MLP neurons of a small language model. Each row is named by its layer, matrix (up: input weights; down: output weights) and neuron, and shows model dimensions 0-127. Each number is 128 + 24 x the weight over its row's rms, rounded and kept within 0 to 255. Numbers have three digits each.
After each neuron's rows is what it responds to, as a language model described it from the Wikipedia text at the highest values.

L5.up509:114065095141154107122082112126127130113108089103146114125070088121140117142163146114157114132098188125142103143131111161141112177128132134131126107111147122091089103183136129120098149122171131108111143126127114147147149124103082181144140161147112123129167130084131137111071115128064145157128149121186129107118120134145114110161135125148140151105129142111141136122128114119110122137154
L5.down509:141109146122098116095179134175108146141124077137135139127119136120143135122113121136105130126145165120119103147166102120087162116095142162172113109119133133106148182147142177139128160119131140168130113069124124166128159151093136156123092132118129115138158107119102162145113137149104147153116113117095166130069117147142135144138115135149092101122107110099104135118146080137123103125111
Description: Mid-word continuation fragments

L4.up920:113095134093194132114076166131112137117146110107173105137129116148071124133145133126101144142155177147114096178110125090095129140098130082162121095144126119165145139123138107126098112133101160152132128135140181154108123157128135122121112167131187178137137122134116110140101158132144155135090137113045106103123146133171087109170105130099140125122098150125141113117120145158129109153135
L4.down920:125130114123102134125138122166126102123181114145082119169153161131128124124118133151130124159158067159113154114139085143119137128187104126129119109109141131134149094139108156110137151062129155119040115131152104143086117158117097118137119086111111149105109168187094109119132103106132127159157114147143162146122118117129112132132104105153095121143144152148142101118153116139120094131122
Description: Mid-word "or" piece

L5.up62:113111087142166116129136123127125123162136109149095077130103113103199119140127084115117136158147132139090098134161113161122128092161123109120188092100137081151128088103090079151150179087168112083139095134152147153122115130155114123109143098120153107119151123123123139130102113144108154148137175119144117150155065149149140095127116134087134130170099141094107123124079117138137136125131
L5.down62:147140151170101133135102154146099131137154109134109148148111153075151114117102135144137143151148106126129110169168088157157133107148140129131199072115128140133147134131098109157139152114095164156136140172141126106165145182151118112109139109086125138145147156140096105082138073129138129143148119128129135093099131111132197104136134130116099133136108106124118140162128134115132120122140
Description: Line break before list items

L2.up83:159128122120140134167090104119108142102091118150095143161126134141148108126154103131135134128145142128081128131122137144089101113096117113141183116106115126143107131133128109158130130133137102162163088110127143147108125129091119171144106093098148146194143112116117150116088108105097168157087128147145117136115134130139150145158142133134127124162150140152121105128107111135170124124157
L2.down83:129111121138078080110145125153148150159135137132126159129135148164156185132105125087120090097122159168142115159115146114165147143125133107159109121152170131128106142171130151082165139104119100099151152117114100139143135154112155111105115144148143087133157161166123127181134128149118101151160179117136149138117105091085143109133118113116136080103145122096152118127127131153149132088081
Description: Word-final suffix completions

L4.up3:124094143112150129132090167134151105156118105128172123122138172153104126132140154103136120120132197088116166106138112141076171103124141059154122156147122105113123102110146143109134172102114092123141083161124126137127148095103142140147149146130167121151191115101145117134158130118144128159116114133079126118154139131129144123099152117131166146110141167141168178146157168128190116107170
L4.down3:136125148130110140121128138144151096156140107088114100136133084133124120121127135175160118125139157147140080131120117121169148087107060143134113081118115137145138119137172151129111128118159131110102142163149101125096161100093140109106144128130123171116183128093164133054122120080120108124114106130172138110130131144126127142125089100128082128153162134083148145162133132102133133073112
Description: Word-completing suffix pieces

L2.up490:125097137160169106140132134085129128110132185143128102148149112131165127100121144151081124153161162134061091114093120123134123108096095093167131099118155159172171120127126101141109089156121119119099095123144152080169093170148135150145112092121130133136137102123133143131112149099150133085086142146120098116140149170143069133122122130160096108141165136135124124108138164117113087101128
L2.down490:111143139138149195105125112123095106136170121089110121132131150168113104121108139120048094149143149156119117109110133080099137116139063109120108119111152126126123126115140100148179121099143168150115111129116121130141090155139129140144113126136137155128096133152138121111135103126114132159107115127108165159129129171131130185098109105164110131132140148165145097101125116133111135120138
Description: Mid-word "or" fragment

L2.up916:078113129127152138111175179153104108113101121136111116163147109115176103135116091090139114112125126176116150152122115160137154130137118129130152158107114139162101152126111112122111168096155098153133139146129103161138140117151119135171104109131188128150118134172145140086143136116102136163123168104149108108136107130127171110107126133136092148168143181132132123127122129130152139145104
L2.down916:126119161144086122128127161106124151112136175154134149139122136095128146146165093103123116149135128129127137129087073166151130142138121081157143127132147178115153108117114145134139118123097148162165143141134158169175150126182160163130110151086124162120133109116087126120142093110110135132117153144173167113103169065133157109121123138128089076132076077092129183143105122101121115147143
Description: Opening quotes and breaks

L5.up672:115124176127110107123138141112135151126135138128124096119152066156146074120115106112092149138156105152122074123143125118124145062093140079117106125110121115127129073111140097134122139159139119137100099147155134085138133068151114121125170128125125123152143112084079121118133177153107133146082114084116130142135122150130106093167113111093129144099101132130134148111134104126166152131179
L5.down672:153118103130084144134134136130110134116158117119157114111152089188105121096106141202128121119147147136068141109139103128151081163111147125145148149151145110119174129135109152110109104146120118129158134132126101157163125129124124144134153156085130136155167154114091167132156123097116107102127134142122151123168119155110117119125129115175113130111146132113106077092101151113111122106132
Description: Mid-word subword fragments